config = dict(
    n_layer=12,
    d_model=192,
    n_head=3,
    n_kv_head=1,
    head_dim=64,
    d_mlp=512,
    vocab_size=2048,
    activation='swiglu',
    norm='rmsnorm',
    norm_place='pre',
    norm_eps=1e-05,
    positions='rope',
    rope_base=10000.0,
    rope_fraction=1.0,
    qk_norm=False,
    attn_scale=0.125,
    bias='qkv',
    tie_embeddings=True,
    parallel_block=False,
    init='normal',
    init_std_qkv=0.0361,
    init_std_o=0.0361,
    init_std_up=0.0361,
    init_std_down=0.0,
    init_mimetic=0.5,
    optimizer='muon_variant',
    lr=0.0073,
    lr_mult_o=0.986,
    beta1=0.9,
    lr_head=0.00914,
    warmup_steps=200,
    schedule='wsd',
    decay_fraction=1.0,
    decay_shape='linear',
    final_lr_fraction=0.0,
    batch_tokens=16384,
    seq_len=1024,
    doc_mask=False,
    train_tokens=111200000,
    steps=6788,
    dataset='wikipedia_en',
)
MLP neurons of a small language model. Each row is named by its layer, matrix (gate and up: input weights) and neuron, and shows model dimensions 128-191. Each number is 200 + 30 x the weight over its row's rms, rounded and kept within 0 to 999. A neuron's up and down rows have the sign that makes its largest values positive.
After each neuron's rows, "fires on" lists the tokens most often at its 100 highest values on Wikipedia text that the model never trained on. A number after a token or word is its count.

L4.gate234,173,189,183,247,166,168,179,154,263,204,203,247,185,153,167,222,188,244,177,200,176,230,201,254,220,185,156,164,222,207,227,219,214,212,211,191,195,167,176,250,262,197,219,215,193,135,230,223,224,217,174,179,178,179,182,180,202,132,215,182,206,194,214,163
L4.up234,238,211,260,190,225,188,152,196,233,185,189,235,211,221,209,217,194,222,200,189,173,258,215,265,221,255,163,179,185,181,260,167,172,217,161,245,176,147,159,213,213,215,168,198,242,192,203,191,197,219,171,168,213,164,215,203,201,176,155,183,248,218,222,160
fires on: "s" 34, "\n" 32, "ian" 10, "ive" 7, " a" 5

L5.gate21,208,221,154,220,194,164,211,169,172,168,249,205,213,276,182,221,223,149,212,195,179,241,197,148,211,160,222,189,163,185,181,153,200,266,215,208,147,182,205,205,232,166,210,234,206,166,221,200,236,226,237,211,200,169,211,213,191,152,205,176,233,174,231,216
L5.up21,183,232,220,223,199,221,195,199,177,229,177,254,218,179,207,215,192,189,207,231,216,229,224,231,209,211,172,213,223,223,193,216,207,242,251,182,218,228,217,233,157,160,215,207,205,148,240,203,162,139,200,176,167,208,164,242,215,210,243,220,189,199,201,213
fires on: " series" 30, " film" 10, "," 8, " album" 6, " company" 5, " Art" 5

L6.gate190,219,207,237,137,242,249,234,234,180,238,250,205,204,238,197,187,227,213,118,166,198,228,208,178,200,199,212,191,153,226,193,225,187,166,198,204,188,139,178,236,247,169,256,209,226,216,133,166,187,209,191,210,205,164,173,181,192,166,207,173,195,198,220,219
L6.up190,186,178,191,214,204,277,211,224,206,213,227,243,180,220,210,213,174,209,163,233,148,188,196,183,191,187,186,201,169,189,187,271,200,220,199,186,245,230,229,174,173,188,204,216,179,152,208,207,219,180,179,178,207,256,211,239,181,226,277,187,181,197,229,229
fires on: "-" 29, "ine" 15, " re" 15, "ly" 6, "d" 5, " pro" 4

L4.gate280,202,168,178,197,252,172,215,239,142,205,241,197,213,144,254,192,136,268,122,196,187,181,222,208,240,216,196,147,185,286,220,206,216,169,174,175,227,242,230,160,195,189,174,186,213,216,190,198,213,186,189,234,155,226,188,140,258,157,246,243,208,216,222,174
L4.up280,213,162,248,214,190,214,210,191,190,196,188,200,183,209,231,185,139,249,181,216,161,204,206,183,252,199,176,194,226,243,130,160,228,186,218,214,208,206,229,187,209,222,197,193,232,227,210,152,173,251,227,238,178,225,193,188,208,239,155,195,282,258,216,227
fires on: "st" 42, "f" 10, "ol" 7, "it" 6, "mb" 6, "o" 5

L5.gate459,207,155,163,222,234,251,206,169,222,196,229,194,163,137,160,188,182,143,217,204,191,247,221,167,240,224,195,186,251,227,180,201,190,249,181,172,166,196,190,198,246,149,219,212,249,213,240,222,238,166,203,154,173,159,207,232,241,183,215,190,214,198,189,189
L5.up459,207,282,175,264,164,171,175,219,263,170,222,259,235,154,193,144,181,180,224,198,221,204,167,135,204,202,157,149,221,144,204,218,165,240,182,180,180,167,215,222,189,191,178,202,195,234,196,167,243,159,199,217,202,203,214,199,195,201,174,225,210,190,189,194
fires on: "st" 21, " " 19, "s" 12, "p" 8, "ul" 6, "d" 4

L4.gate414,231,255,233,219,201,164,236,200,225,178,224,212,155,192,213,241,192,185,217,196,157,222,250,201,238,161,231,171,139,245,185,169,166,231,156,237,172,226,210,199,117,262,186,185,172,198,204,150,263,191,238,251,200,220,161,213,230,192,102,202,206,227,195,240
L4.up414,191,253,168,182,208,136,167,209,190,252,206,204,198,210,212,255,182,141,214,174,237,234,210,213,201,122,264,200,250,218,195,206,194,185,166,240,161,235,152,192,147,206,210,216,223,220,177,221,198,286,234,217,176,202,195,216,167,210,159,217,240,212,228,229
fires on: "y" 26, "ry" 10, "°" 9, "io" 8, "o" 7, "if" 6

L3.gate215,196,239,178,208,182,219,191,154,181,232,232,184,218,215,185,184,212,250,210,185,197,256,251,206,157,191,154,225,182,192,175,187,163,195,179,210,165,230,179,265,194,172,205,201,204,212,154,177,153,175,200,232,195,226,244,220,155,168,235,131,172,193,200,151
L3.up215,185,175,216,206,209,182,177,197,185,255,134,201,224,228,219,197,216,254,193,194,154,174,259,170,195,192,217,194,198,176,201,173,226,232,218,192,202,195,200,229,215,177,175,216,185,132,243,196,199,193,174,211,139,217,183,223,231,149,204,216,204,177,194,213
fires on: "S" 24, " |" 22, "or" 8, "wa" 6

L5.gate211,139,221,206,162,169,198,239,167,178,196,202,241,219,157,253,154,187,182,220,217,234,149,166,182,216,204,201,158,199,185,211,184,150,188,169,197,193,235,203,213,214,182,272,201,210,171,199,204,247,218,221,208,213,174,222,264,145,168,224,272,233,194,208,230
L5.up211,186,156,209,217,187,174,184,229,188,250,182,149,204,198,193,184,248,183,154,185,164,177,310,180,198,174,207,171,170,188,234,252,216,243,192,192,226,187,182,207,189,213,211,199,174,194,170,213,262,247,192,214,149,177,181,203,198,217,222,190,172,220,197,204
fires on: " B" 77, " g" 15

L4.gate99,139,220,173,218,215,156,231,215,227,211,186,185,175,227,293,199,162,150,177,261,172,227,173,202,218,200,161,223,152,160,209,175,270,190,186,258,199,193,194,237,193,195,159,253,189,202,224,195,207,237,154,162,206,208,187,244,187,211,225,153,198,181,141,230
L4.up99,178,160,171,256,271,219,218,188,234,199,160,224,221,211,245,216,154,190,169,231,220,182,163,161,200,205,152,174,197,187,176,234,170,189,207,224,219,212,222,201,253,202,241,203,216,216,185,172,142,195,207,165,186,207,198,233,186,223,175,235,246,239,231,148
fires on: "e" 30, "us" 19, "o" 10, "al" 5, "th" 5

L4.gate231,230,182,175,211,239,209,206,141,186,176,164,190,211,168,206,162,171,201,228,212,199,212,229,181,142,187,196,197,240,158,162,237,170,172,200,227,212,172,183,181,222,137,172,245,265,195,162,228,126,203,111,188,277,177,214,161,169,164,203,142,249,205,197,197
L4.up231,181,282,167,186,185,203,232,189,195,226,175,220,226,220,225,193,212,175,226,232,200,176,217,166,249,173,211,235,184,161,219,164,225,267,179,245,186,190,214,146,181,229,159,174,200,240,168,232,219,143,201,232,141,188,201,207,241,215,116,250,206,220,190,246
fires on: "re" 28, "or" 12, "g" 9, "p" 7, "b" 6, "ce" 6

L4.gate222,178,219,234,201,247,219,164,199,169,226,186,260,216,191,237,190,159,206,222,241,179,236,178,197,206,153,176,163,176,204,190,171,211,164,171,178,183,209,206,226,197,199,200,201,183,220,216,190,177,145,168,191,217,168,194,223,176,263,165,150,229,250,168,174
L4.up222,164,219,197,248,207,186,206,223,210,236,191,185,162,175,239,189,163,221,207,270,206,278,200,197,136,223,211,188,239,214,199,251,182,168,221,209,198,142,196,207,215,183,257,197,158,178,249,153,207,205,176,178,221,261,194,214,181,184,193,144,204,187,241,205
fires on: " se" 20, "al" 15, "re" 14, " pre" 9, "e" 8

L3.gate166,195,245,184,180,164,215,275,177,211,181,181,239,244,198,203,219,223,304,216,200,216,123,177,225,238,201,204,236,218,167,205,173,211,163,178,149,196,207,203,165,150,209,235,187,180,161,196,167,214,178,176,227,240,211,256,235,198,176,247,203,174,177,233,146
L3.up166,178,189,231,170,226,209,242,236,173,185,205,228,200,199,270,194,201,187,201,231,190,146,187,219,202,142,216,121,203,197,205,161,255,176,181,210,206,263,214,151,219,228,211,167,159,233,200,194,152,208,187,256,193,207,205,219,221,190,209,218,222,217,205,171
fires on: " \"" 51, "\"" 29, "T" 6, "a" 4, "ab" 4

L6.gate277,234,166,200,202,194,238,244,189,218,211,183,224,269,247,234,215,214,236,192,201,231,156,226,169,239,156,196,167,205,176,196,201,213,222,201,165,183,204,203,255,175,201,216,202,208,172,201,154,150,186,212,221,215,183,153,182,185,189,249,220,209,225,155,183
L6.up277,118,219,250,241,239,155,226,234,218,217,177,179,168,187,270,265,202,219,187,226,193,174,213,239,192,224,203,185,227,165,185,213,205,198,214,244,182,196,182,214,200,239,202,195,219,143,212,226,207,287,221,228,223,189,156,253,240,205,197,204,205,163,245,232
fires on: " under" 42, " \"" 28, "-" 10, "\"" 7, "der" 6, "\n" 6

L4.gate5,183,152,196,260,190,179,219,228,231,160,190,238,191,229,207,175,200,174,241,230,175,189,116,209,223,215,153,152,211,237,192,179,166,231,177,213,225,239,161,188,161,195,197,225,159,187,188,234,220,215,149,206,186,128,208,178,201,234,204,144,190,196,209,175
L4.up5,205,195,277,176,196,127,180,216,233,201,220,181,232,237,179,208,189,195,157,187,169,189,160,244,220,217,171,245,185,208,155,187,220,225,186,228,213,214,149,214,198,153,174,165,157,213,199,187,172,244,182,196,233,144,204,190,167,190,183,178,198,202,176,175
fires on: "ian" 23, "an" 18, "ish" 14, "ic" 13, "s" 6

L4.gate297,173,214,233,204,174,201,236,229,169,168,218,183,200,228,171,195,206,146,188,232,241,233,213,186,200,217,250,226,160,217,173,179,179,230,228,189,189,197,166,187,204,209,206,208,195,223,192,226,184,210,209,209,170,220,270,217,200,174,173,227,195,178,199,224
L4.up297,198,200,253,199,238,236,230,210,213,220,223,170,172,232,208,189,190,180,205,190,268,196,216,241,183,219,223,208,214,187,156,152,174,225,199,186,233,206,216,250,219,219,214,266,184,252,202,220,192,189,168,198,233,222,220,228,293,189,194,249,219,213,183,214
fires on: "s" 58, "g" 21, "ag" 12

L3.gate501,193,221,176,175,215,191,209,216,173,235,204,185,232,182,198,161,156,229,195,185,242,212,211,231,185,165,215,235,197,129,229,253,178,204,186,222,200,260,165,250,154,172,207,210,239,226,218,212,234,159,166,166,197,211,221,136,213,204,247,199,191,208,225,238
L3.up501,170,200,210,234,227,189,182,220,220,152,235,213,182,207,143,173,178,232,217,218,235,187,129,168,183,221,241,206,199,229,227,209,190,173,192,183,222,169,206,243,156,172,203,237,220,137,182,168,166,254,193,219,198,176,198,284,200,210,195,163,218,211,230,200
fires on: "\n" 20, "F" 16, "ist" 7, "ma" 7, "ga" 6, "f" 5

L7.gate316,189,181,156,176,211,262,230,186,181,202,232,191,228,149,205,242,244,159,218,193,230,208,184,175,233,230,233,231,151,219,194,244,252,189,278,200,183,266,209,196,186,218,191,208,191,217,214,230,182,211,219,237,213,172,189,242,260,207,189,178,139,170,190,190
L7.up316,203,214,194,215,176,246,216,139,151,187,142,235,185,190,207,258,204,184,189,211,227,188,217,237,233,180,152,197,193,180,210,224,199,206,205,225,178,204,214,177,216,200,159,206,156,198,173,210,200,172,176,221,171,199,258,194,161,209,189,193,188,203,226,189
fires on: "s" 33, "fe" 20, "c" 17, "ce" 5, "ough" 5

L3.gate355,260,177,199,190,211,199,172,224,220,209,220,234,179,174,215,210,246,226,229,234,156,173,212,207,164,170,220,174,201,123,199,190,226,227,183,164,237,128,217,201,194,177,265,174,180,174,225,225,181,170,205,255,192,195,227,115,187,192,184,255,147,214,193,170
L3.up355,248,196,155,172,239,241,158,202,223,176,188,240,250,211,250,177,227,158,228,184,229,192,220,164,234,190,245,166,244,246,173,196,209,248,206,202,188,198,167,151,224,197,163,222,168,188,204,191,175,162,223,208,197,199,141,233,214,206,235,182,237,195,224,208
fires on: "se" 27, "ed" 13, "it" 12, "." 9, "y" 8, "m" 7

L4.gate15,221,228,178,163,203,187,163,213,195,194,175,208,255,130,259,197,173,180,142,214,242,154,197,236,209,227,175,190,218,189,210,184,213,231,227,229,198,262,244,203,184,270,218,195,208,253,202,207,197,162,249,251,124,172,171,242,240,215,178,195,152,208,170,219
L4.up15,181,214,241,186,212,224,192,187,188,213,245,215,176,128,194,177,217,179,181,212,229,150,234,227,218,231,153,183,204,213,189,198,220,225,201,240,207,255,257,242,216,227,196,181,223,249,171,224,215,167,218,216,166,180,214,235,214,268,249,235,167,207,179,244
fires on: "u" 23, "c" 18, "g" 9, "s" 5, "z" 4, "ug" 4

L5.gate73,219,196,167,237,192,189,246,168,194,213,172,223,184,166,149,225,186,197,170,190,232,199,189,175,200,218,208,232,160,206,228,157,238,242,174,237,191,248,199,194,210,208,159,200,189,181,125,201,192,224,139,211,194,183,170,182,226,214,244,155,219,205,204,209
L5.up73,203,209,166,244,207,198,205,156,255,171,172,221,241,257,196,243,190,169,226,228,222,216,238,196,192,247,199,180,210,197,172,219,199,253,184,232,163,264,179,240,200,202,199,202,197,185,163,192,197,246,202,195,162,194,219,166,194,222,194,137,220,242,266,172
fires on: "th" 46, "v" 7, "o" 7, "st" 6

L4.gate221,200,182,229,148,197,184,222,190,218,224,223,189,181,185,188,184,162,212,166,252,176,258,202,179,198,224,147,253,234,191,205,193,170,212,203,167,216,206,180,218,182,216,203,193,186,249,242,187,196,218,205,196,190,223,187,234,209,231,176,214,234,231,170,194
L4.up221,210,233,183,219,190,212,197,216,212,213,203,172,210,173,187,205,215,210,186,239,183,136,147,160,202,233,238,181,242,181,160,154,155,242,215,206,238,187,245,164,179,209,193,217,244,229,221,205,220,223,214,165,257,180,238,221,230,202,267,247,179,262,175,251
fires on: "s" 50, "ur" 8, "ide" 7, "ti" 5, "con" 4

L3.gate508,173,188,183,200,222,191,198,168,181,162,212,284,192,185,178,151,209,144,153,196,146,208,172,149,168,195,177,180,222,226,231,181,189,230,174,187,211,193,156,189,234,255,167,201,181,211,181,182,115,238,163,206,257,193,213,200,142,143,214,219,226,247,204,203
L3.up508,164,187,197,212,203,203,239,214,175,167,212,245,242,168,205,197,232,192,120,173,183,170,169,185,188,183,195,179,177,224,189,190,165,218,224,254,206,232,218,159,164,197,184,186,197,206,218,252,188,244,192,146,225,202,164,194,191,144,223,204,187,253,237,150
fires on: "n" 13, "g" 10, "p" 9, "h" 8, "d" 8, "st" 7

L3.gate321,193,218,208,192,177,165,221,212,199,224,223,177,199,178,183,206,189,173,161,176,241,191,228,160,235,235,245,209,179,190,189,197,177,154,205,166,135,134,187,204,249,169,259,191,242,214,200,195,218,150,175,196,165,166,227,198,182,192,169,208,184,186,184,178
L3.up321,233,240,209,205,241,204,206,194,255,179,189,198,217,228,222,186,214,187,144,239,201,181,243,190,256,151,282,205,168,111,171,169,182,265,190,204,195,177,259,206,165,198,240,188,261,223,203,173,213,226,175,233,217,203,233,212,196,248,211,189,202,156,199,198
fires on: "b" 33, "od" 12, "s" 12, "w" 10, "es" 7

L3.gate260,207,182,206,174,242,180,240,217,191,210,179,205,201,241,191,200,225,175,179,145,242,162,254,176,214,205,193,196,217,206,170,176,181,177,170,197,194,218,194,202,174,215,231,230,190,191,201,210,201,231,201,216,184,220,212,141,196,233,126,206,182,173,197,157
L3.up260,193,200,263,221,194,234,230,187,219,227,196,194,192,160,224,155,189,222,141,181,167,168,193,223,156,225,199,238,173,184,175,206,220,140,195,188,231,202,179,155,195,187,192,199,165,163,172,148,162,210,155,205,162,157,173,148,236,191,221,183,251,168,204,173
fires on: "ly" 24, "s" 17, " not" 11, "ed" 9, "n" 8, " also" 7

L7.gate388,190,214,204,131,164,232,214,145,215,199,190,251,222,209,164,214,173,206,209,199,233,253,207,201,206,198,197,187,184,157,232,219,176,183,236,210,113,250,216,187,138,210,246,211,223,214,176,200,198,230,184,250,240,201,200,154,220,157,226,245,230,170,184,214
L7.up388,163,217,229,198,216,202,195,212,210,220,221,233,210,208,182,200,213,284,279,189,198,172,224,279,226,197,163,174,193,164,210,189,196,200,179,166,195,207,223,202,207,236,200,186,188,194,207,134,221,237,247,214,198,204,204,152,199,122,214,183,210,158,237,178
fires on: " di" 47, " tri" 16, "ti" 7, "is" 7, " Di" 4, "di" 4

L4.gate270,156,218,151,138,221,240,191,187,211,177,195,162,173,196,190,201,220,254,220,218,236,198,219,207,166,196,232,165,197,167,235,231,240,202,108,214,201,238,165,219,224,209,163,191,186,198,205,195,236,185,215,181,179,186,221,221,191,229,241,217,208,169,189,212
L4.up270,198,225,124,165,216,169,132,193,247,169,248,255,220,157,214,176,203,211,225,191,236,193,196,146,210,184,264,188,222,190,218,211,191,224,215,240,203,232,240,184,179,191,173,264,194,178,203,218,225,236,205,183,257,135,160,187,158,193,206,188,208,204,186,209
fires on: "\n" 57, "=" 29, ":" 14

L4.gate509,163,181,226,175,223,166,223,197,210,216,238,193,222,148,100,148,215,211,200,149,251,205,211,203,149,176,199,186,190,203,195,189,158,126,188,223,149,180,206,217,227,204,170,246,208,210,180,233,183,175,167,230,150,198,196,131,190,223,156,204,196,178,179,190
L4.up509,129,202,205,209,198,196,119,219,179,200,182,216,221,238,207,161,204,205,211,132,191,206,189,191,211,187,220,191,181,230,189,189,173,167,162,202,210,219,157,241,191,198,174,204,180,227,216,164,226,203,203,268,171,241,233,238,198,213,190,204,190,183,208,207
fires on: "st" 26, "ci" 24, "t" 11, "ti" 5, "ent" 4, " not" 4

L7.gate343,211,226,142,203,178,228,177,229,163,234,224,205,255,181,218,186,187,176,205,240,204,212,244,235,195,215,233,195,261,173,155,156,191,194,194,218,238,147,205,203,167,169,219,215,217,213,139,188,166,228,166,185,204,217,233,181,210,221,253,251,209,232,211,220
L7.up343,174,215,116,204,224,219,191,174,196,213,238,212,202,218,260,201,204,217,185,230,224,212,221,161,183,177,211,215,201,205,184,229,209,206,218,235,189,209,127,200,249,226,215,211,197,183,168,210,216,222,183,146,272,219,201,258,138,227,245,229,220,240,169,247
fires on: "g" 24, "gu" 19, "za" 10, "put" 7, " Gu" 4, "ber" 4

L3.gate489,211,174,181,205,200,201,221,180,157,169,214,219,224,174,229,194,203,147,224,226,191,275,251,208,189,206,231,174,183,194,202,178,219,254,199,201,193,145,203,182,128,185,183,170,185,186,196,177,226,181,242,192,156,203,272,193,280,216,216,193,245,203,213,228
L3.up489,209,176,179,173,201,186,219,154,219,183,165,200,188,157,251,177,141,195,142,170,235,201,227,212,222,193,201,163,208,217,215,214,228,240,179,198,204,199,213,205,207,217,235,230,214,176,206,197,222,176,215,160,187,241,230,217,254,178,220,219,237,177,171,200
fires on: "us" 16, "on" 13, "ong" 12, "ult" 7, "com" 7, "s" 7

L6.gate283,209,224,168,178,228,228,203,243,238,252,202,157,210,209,186,223,238,186,213,179,217,198,198,174,148,234,195,197,233,198,207,195,231,273,209,245,216,194,220,186,205,154,198,118,206,172,201,195,203,228,204,222,242,214,172,203,171,191,216,169,188,216,221,211
L6.up283,184,210,202,171,234,209,277,173,178,213,178,127,220,171,243,202,190,194,199,182,190,234,185,199,181,226,199,138,274,200,209,188,226,248,216,242,231,270,195,152,203,188,145,237,174,149,187,210,178,216,179,155,207,195,135,208,171,166,229,205,232,199,236,184
fires on: "." 38, "d" 18, "ed" 8, "un" 5, "on" 5

L5.gate168,216,182,176,225,187,215,153,170,218,230,229,215,243,198,168,189,203,178,189,191,175,140,210,229,184,227,207,225,265,178,145,146,184,234,218,151,204,206,216,188,170,215,171,180,150,168,222,221,189,173,226,212,186,159,223,128,210,162,216,255,239,236,227,206
L5.up168,207,205,242,203,221,146,220,223,198,192,172,197,212,157,190,237,171,194,215,196,193,284,231,220,198,167,275,209,199,205,202,152,172,217,232,238,229,211,177,141,188,199,240,186,180,223,192,214,177,216,234,183,194,185,142,212,205,190,193,188,190,203,223,247
fires on: "y" 41, "ed" 9, "n" 7, "m" 6, "as" 4, "w" 4

L6.gate243,215,179,218,167,172,250,198,210,198,172,231,259,209,208,200,198,195,142,187,183,161,217,225,165,197,243,212,172,193,196,190,200,170,214,225,227,143,164,171,189,212,194,197,246,166,197,216,208,152,242,214,187,183,196,219,143,212,129,199,204,204,159,246,215
L6.up243,244,216,210,175,158,234,226,196,221,212,228,247,219,190,237,190,183,202,219,209,110,176,236,187,159,224,151,222,248,207,186,236,201,234,216,208,184,260,173,194,182,227,222,199,127,208,204,166,183,209,192,183,205,200,218,202,222,157,182,231,182,152,227,165
fires on: "n" 23, " di" 20, " Di" 17, "man" 11, "d" 7, " re" 5

L3.gate314,194,227,193,216,166,177,240,198,214,216,210,220,195,170,163,171,150,240,163,209,154,214,171,226,190,196,157,242,226,190,217,174,186,255,206,198,220,197,126,198,239,157,210,225,191,191,241,221,252,167,203,246,223,219,202,186,216,221,188,189,170,217,205,136
L3.up314,257,223,241,195,227,206,194,203,202,262,176,198,188,175,160,186,243,217,183,193,184,169,160,221,199,199,130,260,226,181,173,157,221,219,150,170,237,183,183,164,204,173,197,207,224,181,209,214,196,190,233,282,216,155,183,147,226,190,158,149,277,165,239,193
fires on: "k" 37, "s" 15, "or" 12, "ence" 10, "ity" 6, "ive" 4

L4.gate444,217,240,198,230,213,259,246,185,167,263,164,195,196,186,184,232,224,214,187,151,136,226,166,214,181,259,190,193,255,197,152,217,215,219,209,227,195,186,200,210,231,203,184,142,191,222,166,183,185,212,188,228,219,184,170,158,226,181,188,223,183,172,174,239
L4.up444,241,220,256,221,217,225,239,214,186,227,187,232,235,228,187,258,254,266,214,203,169,153,210,177,238,166,199,200,179,189,222,232,199,214,205,184,215,177,211,210,175,186,151,222,182,163,200,174,172,199,174,264,193,187,178,240,248,178,189,172,227,191,165,173
fires on: " |" 64, "/" 10, "k" 4, "or" 4

L7.gate288,250,204,258,186,163,228,199,191,175,228,222,185,222,148,164,236,221,168,175,177,199,213,150,138,161,189,177,202,240,241,179,229,154,162,199,179,204,148,165,205,171,182,229,234,225,186,167,215,140,168,180,243,188,210,218,200,196,183,194,201,224,208,220,184
L7.up288,160,228,208,199,221,218,216,256,212,220,236,194,174,261,183,192,217,209,194,196,197,167,209,169,209,181,233,215,176,194,186,237,206,236,145,149,198,208,269,157,154,174,231,200,218,191,224,203,223,244,222,207,194,161,256,264,157,205,191,176,199,218,199,239
fires on: "s" 59, "es" 10, "-" 9, "p" 8

L7.gate181,189,175,149,193,177,187,238,152,235,215,190,210,190,201,165,171,221,132,184,208,193,235,254,218,215,226,221,224,252,163,197,140,238,200,229,161,223,253,243,236,217,177,181,219,214,188,189,192,167,223,191,211,191,223,157,194,218,131,159,219,188,243,211,177
L7.up181,215,257,165,207,195,211,244,250,237,207,209,144,208,236,188,145,213,180,140,191,219,254,224,214,191,185,218,199,241,165,164,218,245,184,235,177,202,219,229,173,212,217,217,286,156,125,184,243,213,209,216,169,191,182,204,183,179,175,173,164,213,216,157,207
fires on: "le" 44, " Le" 21, "R" 11, "re" 9

L3.gate490,213,189,215,167,172,237,243,176,251,220,284,199,210,194,136,213,182,207,233,228,191,205,195,230,149,208,170,177,192,218,205,204,204,245,143,227,248,181,210,257,265,217,145,217,179,180,154,211,218,164,205,187,169,233,190,151,159,161,224,215,247,192,187,179
L3.up490,193,196,250,223,187,177,204,183,248,223,259,216,195,194,184,193,182,190,234,149,136,159,213,190,204,205,238,193,190,206,166,228,162,189,178,229,220,174,199,206,177,228,192,245,215,257,255,192,195,199,216,203,219,147,141,219,182,176,196,182,244,166,167,201
fires on: "\n" 46, "n" 29, "el" 17, "ight" 6

L5.gate382,175,202,247,163,206,225,188,227,218,211,193,221,213,239,181,188,253,216,204,197,242,198,243,218,139,180,202,166,212,224,211,221,166,227,197,141,179,209,203,164,212,198,194,157,234,203,202,179,226,216,246,224,167,192,218,200,231,179,176,215,170,228,165,215
L5.up382,164,240,207,244,207,201,183,206,251,171,236,202,233,165,174,155,251,226,199,196,167,195,198,165,146,242,198,163,168,187,202,186,211,236,194,181,190,231,228,166,196,250,221,236,184,252,225,184,214,214,217,164,232,179,195,146,225,230,230,240,170,246,197,173
fires on: "n" 60, "s" 9, "ur" 7, "or" 5, "er" 5

L6.gate80,145,201,186,195,135,173,191,189,195,196,204,209,161,189,177,161,252,197,172,232,210,270,244,240,199,202,246,255,202,180,237,184,184,234,220,239,205,192,201,229,245,208,184,195,139,246,205,224,241,157,189,255,163,186,175,217,216,235,187,203,181,234,200,178
L6.up80,195,170,197,200,179,222,244,190,182,185,237,139,173,179,153,217,156,233,172,197,148,185,180,219,215,172,239,215,197,184,249,197,198,202,232,151,209,191,186,269,238,223,224,274,254,246,180,255,211,184,184,171,190,176,164,176,187,177,219,196,255,237,177,188
fires on: "." 87, ")." 7

L3.gate353,254,233,164,231,249,222,191,241,254,210,178,204,193,206,187,217,185,212,169,201,200,249,190,213,217,196,182,200,189,176,159,257,209,164,254,209,204,191,179,190,244,187,265,212,172,242,215,206,170,215,153,228,187,171,276,165,200,263,199,211,198,232,231,130
L3.up353,192,205,215,227,190,225,211,169,239,194,196,221,243,215,167,214,251,220,249,215,176,234,198,190,247,152,215,202,248,236,197,200,224,205,225,239,169,234,223,199,192,225,159,229,222,230,149,186,157,193,187,231,216,182,195,210,154,189,222,140,208,195,193,139
fires on: "p" 40, " been" 17, "s" 11, " be" 7, "ance" 6, " being" 5

L3.gate16,213,193,235,193,205,171,236,225,224,184,174,241,190,171,261,189,223,223,151,237,218,216,205,186,207,197,212,238,210,230,258,207,189,182,182,187,208,272,225,177,150,226,224,225,217,239,182,233,129,192,246,204,212,196,205,108,179,218,206,226,180,256,217,168
L3.up16,159,196,219,189,261,168,245,255,185,187,207,178,192,234,167,169,204,236,179,221,197,193,198,255,229,213,212,195,159,224,221,226,256,231,184,240,245,213,193,199,202,200,202,226,232,217,157,134,192,209,232,246,175,214,179,217,231,200,180,137,215,187,232,244
fires on: "st" 29, "s" 20, "t" 12, "it" 9, "n" 8

L5.gate169,206,184,186,187,258,213,219,227,234,217,210,183,187,174,199,187,180,188,194,206,167,250,224,195,179,182,204,189,138,200,203,171,147,186,197,205,211,223,177,223,210,181,186,208,188,240,267,188,219,254,179,218,213,194,205,230,196,215,159,169,194,202,239,224
L5.up169,156,179,195,141,213,185,178,251,214,212,188,264,193,214,229,152,142,222,193,181,183,230,159,135,182,148,208,181,178,214,171,237,97,174,196,198,169,219,193,208,182,167,190,182,198,227,210,216,205,210,226,231,158,166,196,208,198,210,182,190,227,195,209,291
fires on: " not" 34, "ot" 10, "t" 9, " just" 6, "ent" 5, " only" 5

L6.gate116,224,209,212,136,211,182,172,205,137,197,190,198,219,196,198,205,177,202,209,228,162,187,242,217,187,180,160,227,194,243,146,185,259,215,186,203,205,199,227,195,221,223,126,240,236,203,144,185,185,216,150,165,203,162,152,179,178,253,231,238,193,245,177,192
L6.up116,220,185,219,164,192,202,203,225,234,192,202,168,186,159,204,185,192,218,183,196,194,183,195,153,233,152,204,238,182,158,201,91,236,173,170,207,200,187,187,165,169,242,192,191,176,229,160,183,256,250,195,200,163,191,113,173,226,180,186,153,232,228,203,169
fires on: "ly" 30, " not" 9, "u" 7, " of" 6, "ed" 5, "ally" 5

L6.gate23,160,182,207,158,196,203,227,243,235,215,161,205,198,226,187,221,197,197,172,200,200,221,237,176,180,157,222,117,241,252,185,215,212,188,237,232,172,232,226,156,244,221,215,185,200,183,186,229,163,235,206,247,238,168,229,149,188,206,186,199,229,194,150,206
L6.up23,191,141,191,195,148,209,226,173,249,175,153,194,172,159,260,205,159,229,154,188,177,198,218,217,207,199,189,148,191,181,237,209,245,197,206,183,197,163,202,142,217,182,246,198,185,194,128,208,147,174,189,178,182,194,206,236,191,236,183,147,178,214,162,215
fires on: "s" 19, "mit" 19, "ed" 12, "l" 9, "la" 5, "ic" 5

L3.gate244,205,190,223,240,214,213,218,175,159,161,159,243,158,158,171,175,271,172,221,177,192,255,146,123,218,215,161,197,194,171,201,245,185,234,197,204,154,206,212,206,175,132,198,219,206,207,188,159,183,229,214,182,197,145,184,270,181,163,211,129,197,222,134,152
L3.up244,191,238,184,237,236,198,198,196,212,184,169,144,143,206,209,184,222,187,177,159,218,251,208,184,220,193,153,131,193,168,198,162,209,230,170,226,175,210,185,154,207,172,145,207,218,220,192,264,205,197,206,258,189,147,251,196,222,191,201,157,226,207,180,278
fires on: "s" 24, "ce" 16, "th" 14, "p" 7, "e" 5